{"num_hidden_layers": 16, "hidden_size": 384, "num_attention_heads": 4, "num_key_value_heads": 1, "head_dim": 64, "intermediate_size": 1024, "vocab_size": 2757, "hidden_act": "swiglu", "norm": "rmsnorm", "norm_place": "pre", "norm_eps": 1e-05, "positions": "rope", "rope_theta": 10000.0, "rope_fraction": 0.25, "qk_norm": true, "attn_scale": 0.125, "bias": "none", "tie_word_embeddings": false, "parallel_block": false, "init": "normal", "init_std_qkv": 0.0261, "init_std_o": 0.0261, "init_std_up": 0.0261, "init_std_down": 0.0, "optimizer": "adamw", "learning_rate": 0.00121, "beta1": 0.9, "beta2": 0.98, "weight_decay": 0.039, "lr_head": 0.00513, "warmup_steps": 409, "schedule": "wsd", "decay_fraction": 0.768, "decay_shape": "linear", "final_lr_fraction": 0.05, "batch_tokens": 32768, "max_seq_len": 384, "doc_mask": true, "train_tokens": 360200000, "max_steps": 10993, "dataset": "wikipedia_en"}
MLP neurons of a small language model. Each row is named by its layer, matrix (gate and up: input weights) and neuron, and shows model dimensions 0-95. Each number is 128 + 32 x the weight over its row's rms, rounded and kept within 0 to 255. A neuron's up and down rows have the sign that makes its largest values positive.
After each neuron's rows, "fires on" lists the tokens most often at its 100 highest values on Wikipedia text that the model never trained on; "fires after" lists the tokens most often just before its 100 highest values on Wikipedia text that the model never trained on.

L12.gate771 [133 135 144 133 125  79  87 132 163 163 151 100 148  69 105 130 120 108 167 106  76  85 154 120 157 133 100 122 121 141  94 116 152 158 157 193 129 131 123 147 138 120  89 115 153 135 130 127 156 135 149 162 164  72 112 131 135 121 107 126 167 163 138 110 198 147 225 147  94 133 107 117 121 139  89 135 188 175 107 109  85 132 151  75 117 116  71 178 140 174  99 177 104  91 126 154]
L12.up771 [136 116 110  98 157 154 112 158  67 141 126 192 179 129 140  62  63 114  89 112 183 167 151 106  88  66 149 149 108 163 110 191 169  88 108 152 157 150 132 151  89 113 121  95  64 106 110 137 104 147  99 118 160  99 158  91 180  75  97  88 117 108  90 151  86 137 137 110 121  76 119 151 130 102 162 123 162 100 173  91  58  83 151  98 124  83 131 147 140 110  81 137 149 144 106 178]
fires on: " the", "ar", "00", " same", " a"
fires after: " at", " At", ":", " the", "t", ","

L12.gate602 [112 104 147 129 179 123 143  91  64  86 100 135 104 170  64 122 139 119 197 112 119 103  84 111 145 107 137 126 158 180 111  63 178 163  82 114  75 144  95 210 187  41 125  71  78 124 144 164  88 121 103 148 185 176 141 159 154 111  66 140  63  95 112 130 139  95 156  87  91 120 119 101 100 150  77 133 152  87 118  94 103 169 145 187 168 134 113  80  64 155 160 111 135 101 204 209]
L12.up602 [155  94 102 149 157 137 108 133 134 174 175 146 144 131 132 211 179 124  86 111  94 121 107 156 174 166 151 163 122  71 141  98 111 178 182  82 104 109 135  86 100 115 122 158 166  95 103 136 133 159  95 157  88 132 143 125 148  46 116  86 173  97  77 106 102  97 130 127 172 153 143 184 123 117 100 113 113 102 116 168 106 175 111 185  79 127 146 128 129 116 149 155 119 107 164  95]
fires on: ":"
fires after: "3", "4", "2", "6", "5", "8"

L11.gate834 [120 124 145 148  88 119 176 116 155 135  92 119  87 156 109 158 175 145  92 138 125 145 112 173 150 118 160 161  97 163 106 146 147 134 159 140 144  94 186 174 136  97 148 142  89 131 152 106 131 145 123 159  93 103 111 164 122 115  98 129 174  74 169 102 112 192 176  85 151 123 123  79 120 110 120  93 140 110  98 105 155 104 131 145 129 135  66  96 172  75 150 148 152  88 123 118]
L11.up834 [ 91 166 170 192 148 203  94 128 105 107 133 171 124 144  78  63 106 186 145 160  83 139 147 152 112 173 136 100 176 111 142 120 130 112 134  83 118 122 167  78 153 170 147 145 119  83 156 135 146 130 121 131  82 110 188 144 120 103 151 107 120  85 128 127 113 159 172  90 148 112 155 169 172  94 128 106 131 117  74  93 106 109  64 179 141 137  82 166 122 146 133 149 191 110 126 115]
fires on: " ", " +", "20", "k"
fires after: " |", " ", ";", " As"

L2.gate875 [159 183 100  88 122 135 150 160 151 166 130 142 144  85 136  84 159 108  67  95 168 187  90 143 104 171 164 132 140  81 125 140 117 140  49 124  92 152 164 159 136  98  81  98  79 108 130 117 105 140 105 137 186 147 196 129 113 181 106 158 155 183 151 172 141 140 158 135 140  90 129 134 170 109 175 135 116 102 131 150  91 161  73 111 145 119  91 150  87 201 142 132 156 120 130 100]
L2.up875 [111  79 116 143 177  69 142 172 131 128 121 228 142 167 104 122  93 122  97 155 117  89 123 116 111 126 122 163 114 161 182 145 161  78 146 169 143 134 160 133 119 110 114  87 195 135 101  73 105 146 146 139 100 102 121  74 215 119 101 164 104 186 139 152 101  94 101  89  84 133 169 140 104 124 121  69 150 209 148  93 131 148 103 146 114 157  98 129  70 138 134 129 156 158 145 161]
fires on: "y", "od", "view", "om", "iew"
fires after: "h", "p", "em", " comp", " appro", " re"

L8.gate87 [ 95 139  96 141  74  80 161 169  97 160 109  86  78  76  75  84 156 176 169 118 101 138 156 161 105 106 130 146 167 132  68 130 144 144  79  89 107 102 141 214  88  99 150 117 108 107 169 122 141  90 101 123 162 113  93 138 131 169 110 163 107 178 142  93 121  80 132 130 139 106  84 100 109 169 116 114 159 102 125  91  83  96  61 183 172 118 157 153 113  65 158  97 138 108  87 179]
L8.up87 [103 118 166 123 115 101 123 187  97 149 166 166 120 113 122 100 148 152 107 104  60 182 159 146 121 171 118 105 133 128  64 116 132 155 135 108 165 102 177 132 130 104 132 143  96  92 112 140 121 101 109 210 135  94 152 108 131 123 134  97 121 165 110 128 154 168 151  85 174 120 119 122 142 167 127 142 118  58 104 107 161 134  95 129 147  89  91 108 128 113 170 143 106 149 153  91]
fires on: "20", "as"
fires after: " ", " se", " ("

L8.gate129 [133 119  75 101 122 106 158 159  66 124  90 127  75  98  96 166 132 165 164 121 124 151 170 172 163 161 142 105 128 121 126 132 152 192  63 104  85 107 164 110 140  60 142 185 109  89 132 104 141  52 173  91 107 147 140 166  94 114 140 193 106 172 103 146 141 165 187 101 150 129 169 136 135 161 109 127 111 149  81  75 100 102 176 148 176 110  91 104 149 101 142 125 141 123  99 191]
L8.up129 [144 165 171 148  87 128  90 147 113  99 168 109 105 168 108 141 187 121 177  94 135 129  65 131 112 150 139 135 161  76 137 108 152  61 141 110  39 114  81 101 134 140 132  89 176  96 146  95 120 115 153 140 105 108 153 140  51  64 102 125  82 186 157 109 117  87  94 191 106 136  74  70 144  95 134 129 126 127  57  87 126 110 107 164 142 154 120 137  80 173  83 126 129 112 153  93]
fires on: "20", "19", "–", " ", "18", ")"
fires after: " ", "–", "18", "19", " ("

L13.gate136 [100 104 163 180 109 129 141  86 100 166 153 132 150 107  71 189 143 139 114 155 122 159 103  80 139 104 103 159 160 157  80 117 112 139 154 161 155 134 115 170 144 118 140  94 143 109  96 138 147 120 132 168  87 111 126 138 170 129 105 135 139 138 105 100 138 113 146 142 145 170 103 138 126 142  44  81 186 137  76  91 172 120 132 179 129 143 156  46 104 112  48 120 160 149 108 132]
L13.up136 [140 150 169 158 118 145 128 178 170 121  79 109 110  95 115 113 141 140 151  72 154 208 112 169 105 161  99 131 159  93  95  69 139 123 127 111 142  47 113 130 127 161 142 100 152 150 164 160 116  93 127 133 156 109 111 132 132 159 153 141 126 140  65 110 123  75 177 145  33 156 100 164  54 180  99  86 137 126 165  63 164 160  74 112 158  89 151 125 175 110 126  91 118 176 120 111]
fires on: ":", "°", "ib"
fires after: "3", "4", "6", "5", "7", "2"

L13.gate273 [ 89 165 180 113  92  63  97 113 159 162 167 135 124 125 114 122 137 172 122  99 128 116  82 106 133 105  98 178 198 124  77 177  77  90 137 176  88 152 161 103  75  35 124 126 160 120  73 118 159 116 118 202  79  89 167 123 156 138 106 104 170  64 104 110  96 124 110 109 166 142  90 155  90 139 107 140 125 164  95 117  97 137 118 164 136 125 121  91 108 107  98 188 131 110 129  58]
L13.up273 [166  70 131 144 160  80 137 152 115 122 116 144 101 122 137 154 114 115 155 157 149 138 119  93  99 148  98 125 109 120 112 193 160 101 102 121 139 204 213 127 152 143 139 157 111 138 136 122 152 129 121 167 161 152 130 180 161 117 123 144 136 145 173 119 135  89 131  92 147 116  58 125  90 134  77 165 119 123 128 199 141 104 118 115 124  26 100 124 113 105  98  93 128 146 133 173]
fires on: ",", "."
fires after: "1", "3", "2", "6", "5"

L5.gate443 [107  99 131  85 133 107 112 156 121 123 135 146  88 160 112 126 144 194 204 137 110 121 108  88 110  82 144 102 109 134 145 135 188 134 126 169 118 146 163 125  96  70 114  53 160  99 100 107  92  89 139 160 137 102  76 155 143 140 103 113  91  85 158 170 112 125 134 138 166 145 137 104 101 112 147 136 139 131  76  60  87 158 134 119 152  87 112 175 169 118 131 169 131  94 169 173]
L5.up443 [ 93 108 159  75 144  85 137 120 132 141 171 156  91 144 130 193 105 201 162 118 133  98 107 136  51 180  96  78 164  82  91 115 168  56 139 215  98 179 183 111 115 114  92  83 218 103  86 142 155  87 148 169 145  77 158 150 104 119 116 122 159  91 153 151 109 125 114  88 128 172 125 116  62 102 131  85 116 133  83 136 118 149 128 132 105 120 114 133 153  82 134 131 155 143 198 115]
fires on: "i", "er", "u", "ur", "ou", "en"
fires after: " d", " D", "b", "nd", " b"

L4.gate448 [145  83 162 146  79 164 101  86 146 112 120 121 164 128  69 117 124  77 130 154  98  82 153 122 147  80 107 119  82 112 142 103 147 140  71 151 127  86  91 136 118  75 109  99 129 101 131 101 168 127 135 124 194 127 124 102  53  77 103  88  85 101  86  57 157  67 179 147 116 165 133  47  98 125 138 126 120 143  92  83 101 164 125  78 135 123 133 148 163 135 117 167 162 169 133 156]
L4.up448 [151 137 145 107  94 117 119 139 160 125 109 141 131 106 129 141 133 133 130  98 146 123 125 107 140 112 121  97 150 170 147  79 154  96  89 174 151 102 145 104  87  77 138 141 176 125  94  52 131 107 124 124 146  86 143 148 111 120  81  75  66 122 162 142 142 103  89  41 100 145 101 131 135 124 120 121 127 117 117 146  74 139 139 200 155  79 175 125 154 113  65 106 118  93 175 191]
fires on: "or", "u", "er", "ar", "a", "an"
fires after: " D", " d", " H", " L", " V", " Q"

L8.gate436 [166 114 107 133  94 132  87 205  77 153 105 148 125 211 103 118 160 140 178  99  73 132  78 116 132 130 137 110 122  94  77 116 130  70 150 107 124 154 105  89 126  91 146  68 147  57 122 154 149  85 103 110 197  98 156 174 138 126 103 135  76 187 111 122 150 163  85 113 128 113 154 120 110 109 142 147 157 122  64  86 109 150 149 126 124 159  99 101 127  89 139 126  86 139 120 130]
L8.up436 [112 146 117 103 118 130 186 174 225 151 140 188 147 179 126 107 106 152 181 117 105  58 148 108 147 144 161 121 105  97 153 117 108 105 112  42 156 150  96 147  89 104 165 110 142  90  87 214 167 147  67  87 118 119 119  87 113 151  78 103 155 119  70 156 148 147 167 157 137 143 124 136  55 100 111 195 154 104 130  90 181 143 143 129 137 117 116 151 141  79 176 111  86 130 120 114]
fires on: "19", "–", " ", "20"
fires after: " ", "–", " and"

L11.gate435 [135 143  74 150 131 110 128 164  94 177 103 112 147 161  89 113 114 114 130 106 124 118 182 166 129 122 130 111 133 115 110 161 111 188  77 137 103 127 147 123 133  52 117 119 130 129 140  70 110 146 124 124 192  70 104 166 124 124  57 164 169 108 134 116 133 123 205 115 155 100  88 118 131 136  92 131 193 114 138  91  81  87 161 126 176 127  89 171 100 111 102 156 134 104  95 180]
L11.up435 [112 101 132 160 124 135 178 105 159 178 116 145 212 147 116 180  69  99 136 113 137 140 109 171  80 130  85 107  91 157  90 153 153 127 137 183 145  96 182 162 133 147 169 144 132 139 144 163 123  98  86 101 122 141 170  89 124 114 104 173 159 108 128 179 115 145 196  96 112  76 103 117 163 126  84 118 180 104 116 173  75 122 157 114 151 121  72 183  79 106  99 162 121  85 120 117]
fires on: " the", ","
fires after: " at", " At", "t", " under"

L11.gate828 [ 69  78  65 161 112 105 114 144 107 112  77 173 103 136  93 125 111 149 180 161  74  81  84  83 177  57 142 134  81  93  99 134 125 114 114 136 138 184 109 111  90 128 140  89 104 132 107 180 162 139 165  94 125 113  66 155 138 124  90 129 118 110 139 141 150 102 107 126 100  86 193 109 105 145 133  64 126 138 101 132 126  97 114 115 213 149 128  68 199  62 130 180 109 131  98 105]
L11.up828 [118 102 138 113 118  72 104 126 186 128 201 132 138 175  97 166  93 121 126 134 120  53 134 118 181 107 104 118 153 132  66  77  77 125  87 171 158  70 107 106  71 123 123 101 166  95  74  95 126 142 166 123 116  89 148 158 162 153  98 110 193  74 157 102 193  96 110 180 114 127 172 107 117 166 132  94  89 171 160 213 103 140  89 172 151 138 139  73 188 149 148  98 175  94 120 144]
fires on: "19", " ", "–", "20", "ur"
fires after: " ", "–", "|"

L9.gate384 [157  94 132 121 136 177  84 159 121 109  63 133 132 143 115 120 186  60 200 119 105 149 143 112 129  92 100 178 130 154  83 140  84 156 109 118 134 181 132 140 131  75 184  81 113 130 166  98 147 137 108 144 128 102 120 123 143  92  61  95 124 137 164 107 127 137 154 154 114 143 107 121 120 176  20 107 228 110 103 103 157 141 128 144 178 119  90 112  96 173 148 134 112  80 143 155]
L9.up384 [161 130 115 126 117 203  79 147  95 148 144 110 146  92 112 183 145 171 178 120 128 123  90  74 190 124  91 154  56 106 119 120 125 125 105 136  83 141 105 140  88 134 184 138 149 139 134  89 120 104 113 144 178  54 113 128 142 180  99 154 152 177 129  93 125 155 187 153  99 147  97 144 152 149  58  83 120  74 106  94  70 160  70 132 174 188  55 128 158 164 135 138  96 111 126  99]
fires on: " |", " The", "The", ":"
fires after: " ", ".", "-", ".\n\n"

L11.gate60 [188 117 121  84 142 208 119 142 142 129 113 158 161 114  86  54 170 139 115 105 134 112  91 104 133  81  97 213  96 174 171 129  36 135 140 125 114 102 130 150 101 151  86 120 101  92 135  92 179 134 129 145 109 153 143 148  80 119 115  90 148 118 138 135 146  84 167 105 117 130 142 145  97  79  94 103 159 138 163 115 131 117 108 131 149  98 130 150 110 103 137 125 126 149 129 117]
L11.up60 [130 101 133  71 156 102 118 160 113 146 160 110 156 128 112 142  73 119  99  79  94 146 111 191 138 175  49 134 122 149 134 164 196  81 126 176  99 119 187 170 121 108 108 132  74  90 117 148 131 144 103 145 202 137 164  87 137  89 103  80 200 118 203 113 109 129 119 218 112  84  80 163  94 112 109  34 101 114 165 115  79 112 131  88 143 111 144 149 160 130  65 129 185  78 124 169]
fires on: " |", "h", "ar", " s", "s"
fires after: " ", " S"

L5.gate234 [120  93  91  80  70 150 155 169 148 170  93 151 118 147 135  86 198 137 167  98 100 128 143 182  89 126 162 134 145 191  86 102 127 218 119  98 136 142 156 125 137  84 124 133  95 104 170  71 143 155 110 133 171 146 102 135 105  88  90 148  96 194 113 113 144 121 101 140 141 140 119 160 107 169 132 148 152  76  59 115 154 126 129 126 176 151 144  97 151 126 162 170 113 102  72 118]
L5.up234 [171 107 173  96 179  88  94 147 176 143 129 152 104 143 110 174 167 143 155 135 122 182 151 132  98 145 123 102 180 142  97 107 163 148 131  84 106 134 135 111 139  96 133 140 137 143 151 158  75 117 110 191 161 121  97 151 181  53 132  85 137 106 181 163 120 111 142 114 144 172 131 102 147 174 140 179 147 115 155 109 105  80 120 135  68 124 147 151 126 232 125  69 138  72 171 148]
fires on: " |", ";"
fires after: "1", "0", " –", "2", "3", "4"

L11.gate607 [148 145  94 153  94 129  78 152 123 154 139 138 133 129 125 127 217  58 131 120  98 130  66 124 148  89 138 167 106 134 134 125 118 114 147 133  98 145 180 137  89 116 103  77 116 123  88  84 164 144 153 134 164  88  95 147 103 101 123 122 118 106 148 136 131 119 175 170 125 108  68  91  88 156 145 127 124 112 126 131 122  87 141 125 127 185 112 145 121  69 130 183 143  76 125 150]
L11.up607 [151 172 139  83 139 177  78 145 136 112 129 148 153  93 128 152  57 202 180 191 145  55 113  83 140 121 132 127 107 105 108 121 193 149 141  79 104  92 151 136 146  94 103 107 137 210 127 146 164 137  66  95  74  93  98  77 102 168  72 136  60  86 134 170 153 122 129 139 179  84  96 128 139  80 140 138 128 105 135 126 171 109 147 157 127 173 102  86 173 109 160 146 114 131 128 119]
fires on: "19", " ", " A", "u", " D"
fires after: " ", "|", " el", "–", "u"

L5.gate281 [158  67  91 122 154 115 119 203 107 154  51 170 125 104 122 166 139 131 148  88  78 122  92 125 150 144  82 132  93 184  96 141 113 145 129 172 138  74 147 172  92 102 122  98 147 143 138 137 173 165 129 150 135 162 137 170 159 180  96 146 156 100 132 102 128 162  77  93 166 115 117 121  87  81 129 126 159 148  79  75 110 114  87 162 154 145 145 144  93 132 139 106 149 112 113 134]
L5.up281 [141 171 177 105 109  95 128 155 170 135 165 136 160 158  95 119 180 111 127 154 104  96 202 155 106 108 156  81 171 100 139 113  66 149 119  90 147 165 116  97 132  58 110  89 114 113 158 123 115 162  94 169 211  99  94 153 129  70 104 152 140 122 165  71 148 125 142 138  98 144 153 158 106  84 143 132 144  81 167 182 139 124 108 116  89 164  90 108 146 105 102 119 111 113  96 106]
fires on: ",", ":", "l", ".", "il", "b"
fires after: "1", "0", " Em", "2", "3", " E"

L11.gate636 [110  83 147 140 118 120 138 184 190 139 103 113 130 139 111 133 169  84 154 123  78  98 179  78 167 121 124 184 124 107 113 107 103 116  91 154  64 109  96 133  89  66 141 130 117 112 137 109 123 120  92 188 104 125 137 145 108  92  89  80 122 103  93  70 123 151  80  74  93 135 114 132 108 134 108 171 191  88 147  67 104 131  75 112 175  93 153 172 105  92 119 123 149  93  89 143]
L11.up636 [151 121 141 126 136  99 139  81 123  83 106 212 132 116 127 125 128  74  97  65 117 175 129 141  93 127 107 178  38 155 153 144 120 132 105 141  62 136 116 112 169 139 166 159 153 101 120 159  49 129  47 136 123 124 104 103 126 129 107 125 157 102  56 173  80 141 156 137 159 222 159 183 149  86  95 140 168 102 135 147  96 142  74 104 126  96 101 162 133 188  91 175 145 135 131  93]
fires on: " the", " comp", " Comp", "th", ":"
fires after: " at", " of", " in", " from", " on"

L5.gate876 [ 83 126  80 137 118 110 112 132 154 193  98 124 155 146  70 104 126 110 125 126 157 143 143  94 142 156 105 131 136  96 127 135 105 131  49 104  72  69 121 122 151  99 122  73 158 106 106 119 149 168 141 119 135 102 117 101 145 177  66 146 110  90 138 136  69  99 120  94  77  98  51 107 121 168 135  85 154  71  92 132  85 125 121  95 189  86 181 125 121 132 122 130 104 139  95 129]
L5.up876 [155  52  97 146 156 121 102 152 143 152 148 193 139  98 112 140 129 122 148 101  80  80  83 125 152  78 111  89 159 225 130 105 121 134 105 148 137 116 155 114  80 124 133  91 173 105 128  66 171 160 120 182 128 111 122  98 143 139 106 112 118 122 142 117  75 115  70 114 161 174 159 104  94  92  94 110 158 134 141 107 122 192 114 159 161 109 132 138 141  80 103 138 160 152 138  86]
fires on: ",", ":", "rom", " of", "ric"
fires after: "1", " ", "2", " p"

L9.gate428 [151 155 141 148  97 119 154 121 121 104  97 141 114 148  94 106 124  95 167  75  65 146 187 151 180 148 124 174 143  97  99 108 101 133 126  95 144  94  82 154 162  90 166 196  94 113 165  94 168 166 105  91 127 102 127  78 171  67  94 124 102 177 132  92 147  96 136 138 116 119 120 129 143 167 106 149 127  97 125  96 144 150  88 152  79  61 168 141 138  95 124 130 145 115 103 156]
L9.up428 [105 123  84 170 164 142 165 115 138 127 107 117 131 114 113  79 187 124 177 135 115 150 144 110 125  72  88  94 150  83  91 138 136  90 152  92 153 151 146 154 112 173 138 136 125 171 157  87  75  87 165 132 115  96 130 163 134 146 150 141  94 150 136 117 156 162 120 119 123 114  55 119 110 117 110 126 135 102 102 150 121 137 144 112  66 117 152 129 117  80 138  54  98 147 175 124]
fires on: "20", "b", "p", "ac", "ock"
fires after: " ", " I", " (", " O", "ia", "i"

L8.gate909 [151 170 114 109 134 145 142 172 144 255 166 171 180 137 122 126 118 128 163 133 110 133  96 151 105 116 115  94  47 152 101 149 146 140 108 109  72  81 100  96 146 111 114 121 161 112 117 107 134 128 134 122 145 166 187 123 151 234 100 176 140 142 136 162 112  96 193 102 137 134  99 137 106  43 151  69 136 119 139 131 133  83  28 161 138 165  83 115 115 102 127 215 121 125 105 113]
L8.up909 [ 70 120 166 131 161  80 100 121 139  82  56 110 134  65 112 113 137  99 145 109 119  80 197 103 113 123  82 124  90 223  77 129  74 122  85  80 117 142  93 149 125 117 117 176 136  71 138 101 169 139 119 124 153 165 122 103  99 133 122 110 138  80  72  81 119 112 108 102 130 164 121 158 164 122 112 138 117 114  99  87  94 150 133 118 148  98 190 135  93 165 114 128 125 192 103 162]
fires on: "ert", "el", "ian", "ere", ":", "a"
fires after: " C", " c", " F", " p", " P", " f"

L5.gate213 [ 93 180 119 102  94 131  96 159 156  91 152 156 122  95  99 102 117  88 118 142 108 105 103  91 127  79 130 107  87 223  82 146 127 146  94 144 151  52 120 142 149  87 135 184 116  96  79 107 107 108 135 157 101 169 139 164 149 108  94 146 162 146 176 134 127 124 119 111  66 132  75  96 158 130  76 151 146 162 143 120 103  99 121 175 115  77  65 104 112 122 136 173 172 147  94 165]
L5.up213 [143 156 125  99 147  96 106 143 138 103 124 148 108 138 125 154 158 179 122 130 104 136 104  62  95 182  97  67 171 124 130 122 153 125 139 153 108 138 134 148 148 110  97 110 148 100 108 187 114 138 149 119 138 139  73 108 128 189 120 141 159 133 127 162 147 116 143  52 116 132 130 156 112 157  99 119 143 140 144  94 121 142 162 106 164 116 134  60 109 156 131 118 143 181 128 193]
fires on: "ick", "ost", "um", "ess", "ial", "ook"
fires after: " c", " p", " C", " m", "ent", " P"

L8.gate317 [156  68 142 118  78  89 140 120  50 182 174 161  78  68 112  75 119  96 183 125 123  50 137 181  93  81 135 107 112 195  79 159 154 104  74 138 151  99 141 194 151 156 136 147 144 144 113 124 167  83 130 107 171  88 125 130 145  91 120 189  91 175 115 155 190 113 138 142 125  89 107 164  98 132  87 142 108  99  99 134 130 117  97 143 125 124  55  90 150 129 133 140 159 123  67 125]
L8.up317 [ 78 146 152 118  97 127 103 123 143 116 206 140  72 151 115 105 109 143 128 113 133 153 154 120 130 104  88  73 191  95 159 160 155 152  74 158 194 165 133 142 141 121 139  97 149 172 158  96  87 135 124 128 166 123 121  55 134  76 120 175 115 152 111 192 161 123 179 128 157 136 136 151 135 114 136  32 151 137 136 112 165  86  54  75 124 107 154 123 122 185 102  82 158 129 140 120]
fires on: "20", "19", " his", "l"
fires after: " ", "P"

L4.gate301 [122  80  56 138 150 128 152 131  85 114  56 190 101 127 132  56  85 121 154 176 161 115 131  83 119 110 129 186 138 180 121 133 133 130 131 144 118 117 127 133 143 105 114 107 143 121 156 100 190 125 126 157 139 110  56 128 168 143  94 112  94 127 167 121 123  76 134 119 141 134  75 142 118 137 152 146 132 131 132 101 111 144 168  99 167 115 150 138 134 139 156 125 120  67 121 187]
L4.up301 [169  72 132 152 104 124  82 125 139 108 135 169 164  58 147 125 131 150 117  98 105 132 181 113 147 188 130 100 174 131  84 137 158  91 116 121 142  97 172 117 121 124 142 136  96 137 151 113 127 119 121 152 120 126 152 158 133 131 152 101 166 157 194 136  93 184 154 158 142 159 148 175 145 126 135 120 140  97 172 107  97 126  70 193 150  89 155 147 145 158 138 118 168  99 112 106]
fires on: " |", "hy", ":"
fires after: " "

L5.gate957 [154  71 154 114 182 135 123 190 131  59  67 169 141 120  92 122 145 119 128 190  87 156  92  92 177 123 101 177 137 128 162 141 145 145 127 122  81 118 145 144 157 136 108  97 107 147 185 112 115 139  89 135 161 110 126 149 180  99 112 129  75 180 109 205 140 121 106 148 159 143 186 168 107 137  81 163 177 111 147 109 136 146 111 112  98 127 110 173 105 140 103 170 124 154 158 121]
L5.up957 [ 53 106 154  98  82 122 105 104 152  73 112 144 110 102 125 116 132 155  54 106 111 175 136 140 123 151 112 167 153  95 127 110 166 158 141 149 174 141 154 148 134 131 152 199 145 116 105  76 121 140 135  84 155 131 123  93 195 146 122  96 131 155 163 229 145 110 115 109 111  75 107 145 120 111 105 111 102 111 105 183  78 100 145 131 109 102 123 134  97  77  93 149 171 125 135 150]
fires on: "r", "or", "e", "ts", "ing", "op"
fires after: "o", "O", " Ar", "uk", " k", "ro"

L9.gate650 [155 104  70 154 130  67 126 158 132 120 128 160 113 174  98 109 185 141 199 145 119  88 137 121 195 102 108  96 147 157  85 103 115 155  86  99 104 181 100 122 131 109 102  93 114  31 122 135 160 169  95 105 108 118 139 173 182  98 138 125  87 149 173 173 157  80 133  88 144 122 163  83  89 145 143 172 152 159 119 100 143  65 102 106 166  95 103 123 122 112  97 192 103 103 134  90]
L9.up650 [123 116  50 188 158  65 174 113 176 112 180 170 135 137 130  74 160  87 173 112 150 161 142 110 185 106  66 112 110 143 126  81 127 137  61 123 150 155 166 131  97 151 173 121 105 113 134 111 173 156  83 103 105 127 130 111 116 111 146 154 126 155 185 224 153  73 187 135 126 161 143  73  94  93 125 159 108 168 158 173 122  98 113 145 162 154 105 121  98 114 130  91 165  38 123  77]
fires on: "20", "19", "–", "ur", " ", " served"
fires after: " ", "–", " p", "|", "-"

L13.gate278 [132 115  92 127 178  80 149 171 105 153 168 115 139 128  97 168 142 198 162 105 144 228  89 147 139 122  68 140 171 158 113 139 190 145 106 104 107 179 118 132 131  89 112 132 163 145 128 116 186  90 127 193 159  97 153 138 138 138 104 117 112 159 101 147 117 118 149 122 145 119 139 144 136 123 120 112  92 129 107 129 136 202 109 153 196  93 134  67  96 141 149 154 183 146 153 116]
L13.up278 [138 144 213 102 145 149  96 106 151 141 118 184 101 100 122 145 101 100 167 106 121 184  94 129 170 118  73 136  79 141 109  58 124 137 180 165 132 152 114 100 166  79 157 190 180 144 186 101  67 116  78 156 145 127 148 140 142  95  81 105 119  73 131  31 119 104 168 132 148 111 109 108 188 136 109 116 151 153 128 124  84 139  82 116 146 105 134 119 183 168  79 187 133 151 153  74]
fires on: ":", "′", "°"
fires after: "3", "4", "2", "5", "6", "8"

L9.gate98 [205 173 126  76 132 120  88 102 117  87  92  94  71 141 107  48 131 144 156  99 165 208 136 104 167 170 108 130 107  82  70 155  86 114 121  49 120 156  74  95 144  82 115  77 148 109 103 111  75 136  53  51 169  90  87 123 168 133  92 119  80 120 124 145 115 137 149 130 131 154 159  73  80 208 141 179 134 136 112 121 138 121 109  91 129 108 148 101  94 105 124 120  92 113 130 136]
L9.up98 [141 147 123 118 100 118  98 152 115  82 140 138 111  74 123 129 126  61 159 140 117 109 140 139 103  54 157 114 127 115  99 118 125 150  71  97  88 141  90 140  93 102 107 118 166 160 149 113  87  91 101 115 146  49  80 155 127 112 106 113 151 173 117 145 129  72  58 143  76 147 141  76  75 178 118  95 119 122 183 112  81 145 106 138 125 166  91 180 175  70 140  88 142 136 120 176]
fires on: " ", "19", "20", "–", "40"
fires after: " ", "|", "–", "-"